Part of a small language model's weights: MLP 704 SwiGLU.
MLP neurons of a small language model. Each row is named by its layer, matrix (gate and up: input weights) and neuron, and shows model dimensions 128-223. Each number is 500 + 25 x the weight over its row's rms, rounded and kept within 0 to 999. Numbers have three digits each. A neuron's up and down rows have the sign that makes its largest values positive.
A block is one neuron, or neurons of one layer that tend to fire together. After each block is what it responds to, as a language model described it from the Wikipedia text at the highest values.

L7.gate74:464517500507487547522496525501467426506496529507445438505512467535509492538471532540504466535521548465523499501468533468489478549533496476520510488500493486551526479488475472445492477495491518525540509466487521505518457512524474499517531499489463520470483481514529490498496513454483502480
L7.up74:484476499500483523507501477520513503464497501484498495485507536476524548551508478502492494521495520492479508517523513466480473493476479527497465531514522492454509481519508454499475542490447518453508513493482494514503521495496503546479524507518516470496521497502532508479541541509509489486
L7.gate99:486549519503473510479527522490479508531466469497518510469510476529532511509479471462454504497531503523511498513471564485503499516516492527476470505509528515526511505499481550468492542468449504500521496480474481495515486539488508510542565491474523517495474491533479554519498521507484454545
L7.up99:530515474504496544472521532513542521500494495520552423468480528523519496512538497570549479512488520505509501467493469458466516511537506568512467467549515504500494456476487524484471506474488501520489524487496505489487496495480511543457518523471529498484467484504494495494494504521510506461
Description: Mid-word "m" in cosm-

L3.gate7:513566465485469540492521481519518491504511451491492533511502514557552493483497468468512470507459496458456535507481521500536534508525493465530513502489522459532518518449543468512508478466488529490483527488492512558494560525491512497472517479463503487504530511548495482536485510508519488530
L3.up7:460479467526469498457489489477438471542483512512443514514538513518547502554498495452488470522514449472485536498521478509507496526458505507537515485501497502509478492491551485519526554508495485490470510472533521534471494499504517526485463514502475507523501531557540546493502488489520521495
L3.gate297:484482521492456561485503493521481438471503512503495487511490488487482504499436528480504492472495461527502496537473495459530537513503455504519476430473545560526484511546502474502471483504461516566458513504504471479489453505537507495455481467528507503523485512479492484506475534511481500509
L3.up297:430535480488475520508458481475473485510492499541479495469510476505512496521521505533489462518508447514502552494477497519465462481467507498474455466507504530529514529499483525534479502522466530488488494483523531480480468482485498497503467516534486500443514468533497491504466519480519498539
L3.gate485:464511553475493523487489470508470481537525534495457485455489512501487466522479490499499503512525463528519532514504504493469446466465479470494527517514481476479490525539521491475453473506487514532440524493518564509472496535533513492513518507475471502490511469519541481465504507513506474487
L3.up485:502500508473464532505546534509455460495496487502515459523496484524464480514508467534507494498497470493492503487521503494505510503485503518458514504547494463525518522472522536503492531479490518488525474521565499512512474555531530499469487545530487485490498522511516513498491520509553491516
L3.gate545:503524492497425524512502491519520530522524509543454503495458505489506509469475481488512502505479527499485515470495526504519500505498514496487534516502514512502540494501482550502461488505479493504469553508538528454501497497502512506521476525533484469460484493471484508525465522475550497528
L3.up545:505523480476466518527515436505546441472524485509488477509466504517504469467483506493483494477483509455471489533502487509523486502537506497520491567481492485492474450554480504540477506515515542504490519531501518452517504510515572506493456538488477516480496511530505472522510506475514490482
Description: Mid-word consonants and conjunctions

L2.gate53:477568542497545505447466505476491502561502489523510490516479506490517469509481485464532472509454508515506508463487489496492462535495512492496475504505523490524504520506507506519484516456514475524500474499532478485474500551508502489490487444501528507481505462474498521523479479505491540492
L2.up53:516476480496518465502460513475496485471466537470515471490529520523515449525491464530490510512524519496456500466531499464472531501517497534481466502514451479525475495549501519472510473499447460449466469492482448475495500478493473503509456509498487507480500476469458447502513482527548515513
L2.gate194:481537516535498524470543536482498466451542517483531551524520540524519468499499480535513478547492501478494477474505520514465481464476527487535485493463537550504545539498487460502468531493469497504510461469486474519495527500526474510496498531489525507533514451490523484463509541521487522515
L2.up194:491478525506515543489493511482458515528491508513500508512506483514520520534467497514578507460467501532504489486490539535519470493475480504503466490488493512559516548505539506515438555492449536472516499510510448487478531545527517523475535454492508462520481488456493474523494498467495479534
L2.gate218:440476508518522497535488525495501534481498495507493503511512468504514419520504514480515492474508467548513493543495492480490540475487463480482510513517511515558520534502486508492531467508544481525465472482556493506465491519505497471461490506480517474501513461483521470492469518479504533512
L2.up218:465540501554495492517483504508533473564503499527510467536459486530526501529472506500482490506512515487464527490534484501514498469525519476509500468526475448518523548495504463464489498469494489488505513506491505502487485500562509535458481494471478491466550478456461531508504516455484504523
L2.gate227:522535479532512508512452508484510458528497515540541502479519548479567517538450460504522491477505514448493474493504480503537502499475505516510517500480548512498493542480489463495442470507448534550471489486516530508525485490480513546498471517512486512499554491467525514512518521511511536537
L2.up227:499474540532495487500501462468448492505520497487534526485518529530503461513474511475481485490508499530513506526525459539503513536508520480520478526503463477453482518506512488534519543490451543493499524476528494523495479542507478481487529534475524465494488497461474535528488526516495488456
L2.gate523:528517478478492513495482483501485512501475490492481493528491518516517512500528526494450489489517472490506513525501505473524519473507488498485515449488551512509505505466521519449503475480519548498532490483520554537487500512502512475504496459476472473483488521522543457503499465446490500522
L2.up523:514516532541488500505490477535450525483519496536549498520515479525544451470515470501493511501516469483482498499510515481488499531484509514501519486510523479540558479451534518480471475472526509507466485525485509533512481499494485506518474480541524517502513502520491504475489534474475566490
L2.gate555:514494528514495501494521510526483496548491473499501535509507494504492469487502494441503506458524470475524547485466458469494518505495478453477450542539518499513518497522495526492552458543475509546486490478502472546471498500514522492468472481493486527484459515469508542507529506471507480482
L2.up555:466499513536490478519482511539476492515548532500576497479555515517449512481527534514524516499491496492511528491485482499498501529520503492503487491505520513518399528512486537508477437481485509511456506487448484499494481489483484466549514505477467470496506478486527513458523513501476504510
L2.gate589:514511461512492537464496532510494480540470547505513473466453484505456490538528497485481496523524565475475476537550455468545544491547474494501437480472501469501508532456511543494517513470479425481527547511498499474496506438488515489507513489516510486485499476499477488498506522519481486510
L2.up589:500478446527529520486478507521505508482498513492527473527457501472520484532490519495502461475524511518481501524547469466513525523527446478505508481517481474489518463505478493522505537473470477505505480486494501509480522511494496493545560459498499515471538486454465501509437518511457498524
L2.gate602:516494491503478468535495474510543478498492534471524481524495484439519514499496501482458509509487471548507499495485453490466523539502480480514471530556520526517493466501517533463465475510509451470552532513493467518466488468519489533517489538471488435489513450482500493478527503452534466456
L2.up602:505503536461530494527519499492532486471454538468526519478513505508524526444468521509502487521511471472505485493503469498530529487498498472527515518508482453490508522461499478511490476485492511500522474519520461518480464547546500527499495474514515476492537524475480511514519526466504474529
Description: Mid-word fragment pieces

L3.gate245:474516532458494525469501547508504485518491516481497517501523458491488511514468480485548503477539480550499504511521464525500512451474505528497500509461527499501516510498551490492515505520544501538508518481521514497507490479494470506530529460517519458550529507523520462526567481513491511488
L3.up245:481426561531498486495466515587523506521502514461454475497510465493476460516467487482522522483511495456521488501497488489522519549523473508477520514517475491547492486486506548498512492477544497530484521513522496482521503483494519444468500497440530544533525513478568491454511490515490510494
L3.gate594:535454509550532484449495471479537487495501494504478506478484511510456528510504466478503482487516506497486504501492431462543515507499487512545523526490488516462516553433477530561510504560492495482502555475512490459463505517561525503478504521484467484505517519530515503462486501514500464536
L3.up594:506489527509484479496496485497497495514479499508524485512495551487513501499473552459498498501524492530454517501473525523498505505513466466465518552517510509474517512480527484511474503524526454444485495497543455494471477531487509470489463526486513499532524508463523499448487478542457518490
L3.gate621:503521513534482511506476497490507533473558491484478510472488459476478504476454546494508538471511494510464505534494491473465513485527444500493522501496502514519526491489553468464494448481481482530494516464516466516498513497530480507527529461486507527497506534503511497443509467513469481454
L3.up621:516537506492506499480515515497517515476486482478478464491518477460492449502521478443515497503539463525529504534571486459485435516499492523495503499489470511502487499496519477505486504549496488476487526507512512485498523508472553540502497496450511461526521502498486464489528473477508501505
L3.gate684:513484486526479499470492499512514511491441477477484463507468526483537496464490485500542488504513518458491480489455493540473484522515480479474495514477499497515482481527526502467554521503549488510487497457523529515517507479487516515501487462497493533538556530501507487495497480499511463496
L3.up684:483481563553495517499516500478512499506523485513512499520529519516449462517502470513526514463510479514479501474527450535546504536507515520473519516496500512494513501526463490487474523500468507436542558518508481487505527474500518505480475515512506458503490472507515500524502449495487501472
Description: Section-ending paragraph breaks

L2.gate5:515455521496464518499485495481512513505494518426469486435497470494535469489491499477506511489516520497476535475520532549503526480471501488505472490507496498535489482492532505488545542525525456520454504515461482480499512521498520513497525520484510468491518510494486447516505489499533477504
L2.up5:472487497519519496511480526515483496498502522465453496490484460520518488514519501501502515509488486511496530434519474504456487497514511531476495485514464489521536479519507484468512473494461487545505477520546445472470509494561532537511526579469494485504500508500477504536516511501546518479
L2.gate40:553525481472481503507475504459485505510500521498520505455443519504473498439544498496493511476488501450522535515546508520484491526475459539487500483461534508512550488462488493517453480511457524542536477486478464487491528494493515484498488512449479517517493523483517493512518497500453499508
L2.up40:517535497504493515526479528481495498514470498443481524451504460452492479468553560500536503480482495529486510498492486497504528487492538487524502505495503464497498541498512497541515469482471534521493514503506493501539507485495528518464507485511485509499515455494459550458491496470504474521
L2.gate56:489451485489489543495544442519456428517515520482504473518496506515477464512508453497481521494477489498491479514503506476503493462464493524523490493478475531448501470485536519483508487516486460512482492472485507536540487529499538466486488461504449482513531519511509477546513499496491536523
L2.up56:480486495473519490565523524510498482527472520465552452498500500522500479527520501492478544482467476505527486510495537532526577494544521496501489472508459534481461484475489472481529507495480476510503519475479478482511468484485535473499544483497455490532513520491527493508467489531505464515
L2.gate121:490462457479545500463461513480463516482459498478495522452468495537465466513523506506485533493509505505509509510503533498518454535466510529466482514499490516517541502505530505483573534517494482510479525484483496515513476529546503493521486459502479464543454487530510482494487512525484511497
L2.up121:500504509514522493546538439546544501515508476532489498519501531482478505527507503492481518486533491480515504493509465501519505470488491535464499503506470501469494508495516483474514528532479485469542522476499507519528528540560476465503498523521517478507494471558537496514526524512451493450
L2.gate127:487521510451530505428525505487521501496515461491517521479493524511470484460519467464491506468513478493484548515498504472512529509500491531488522452447509506467486488491524448507528523496489507504512514511523497544526496511511470497497465469481512501528494552522553461449485538503535506473
L2.up127:448536478491479499471507512561521515532485485498511493523487489500549475517501506491496541549525557472526480515473445455523523527480503502515536522495492494483539496515474469486507494519500482467490468470519462529492503472477538534473543489520478533482525515520512483493470499522466510469
L2.gate425:511537533529496526500513497468514505530498524510495503552464492488510476511538493503482516463499516472493523499517499503519518477497503524457524533496449494522491514486489484488492485547518517512563532494525507525468450531516494515508501562487456485487482491486491507489523552496476502499
L2.up425:503490509520518489464461462512456480510529540520472468490517447497511491558500554495488493550566463493513491475495489475523483517477545475517511486504511503571499489491540487493540510487520424468521449455518496511502504513489482463526509542486524517508500513478490504436489491531529474470
L2.gate557:522539527510541491441470497535499487510483501494513498546525505464489529502432502497520545475480511466519542521491496497497518499495512484453499541495518482506468516484486500524488505533470512500515471485530473515478425516473517533504506494478489470520497517487503487453516477517532467520
L2.up557:484523496488526477484507492511493474533496507524510504538475516476512466494487500474495487540469498525482486487478466492545450506453472514488517493507464503493486483481529494539483530542493459496505520454543513512504465513514475485488480509486463520507511496501528528499481514511488517436
L2.gate670:502498517537531484520519504465514497524466480523507463478505506481447453559486485484478513482489490506471534466560478504524501497457477520512539524463538456450491542533484518535520456511495495530502552497467513490487510520537485508489479521470513468535481534524467506495524474504544491499
L2.up670:473502541490488486477506479488452525545551509485529454559489473493542517477482482501520505472475466517527508490527489470504491524479459496515510515499486492513535555529482532473494493482472501499501482498529482496474488499489485463502529460472536529525571464542534531501498488540507505528
Description: Section heading ends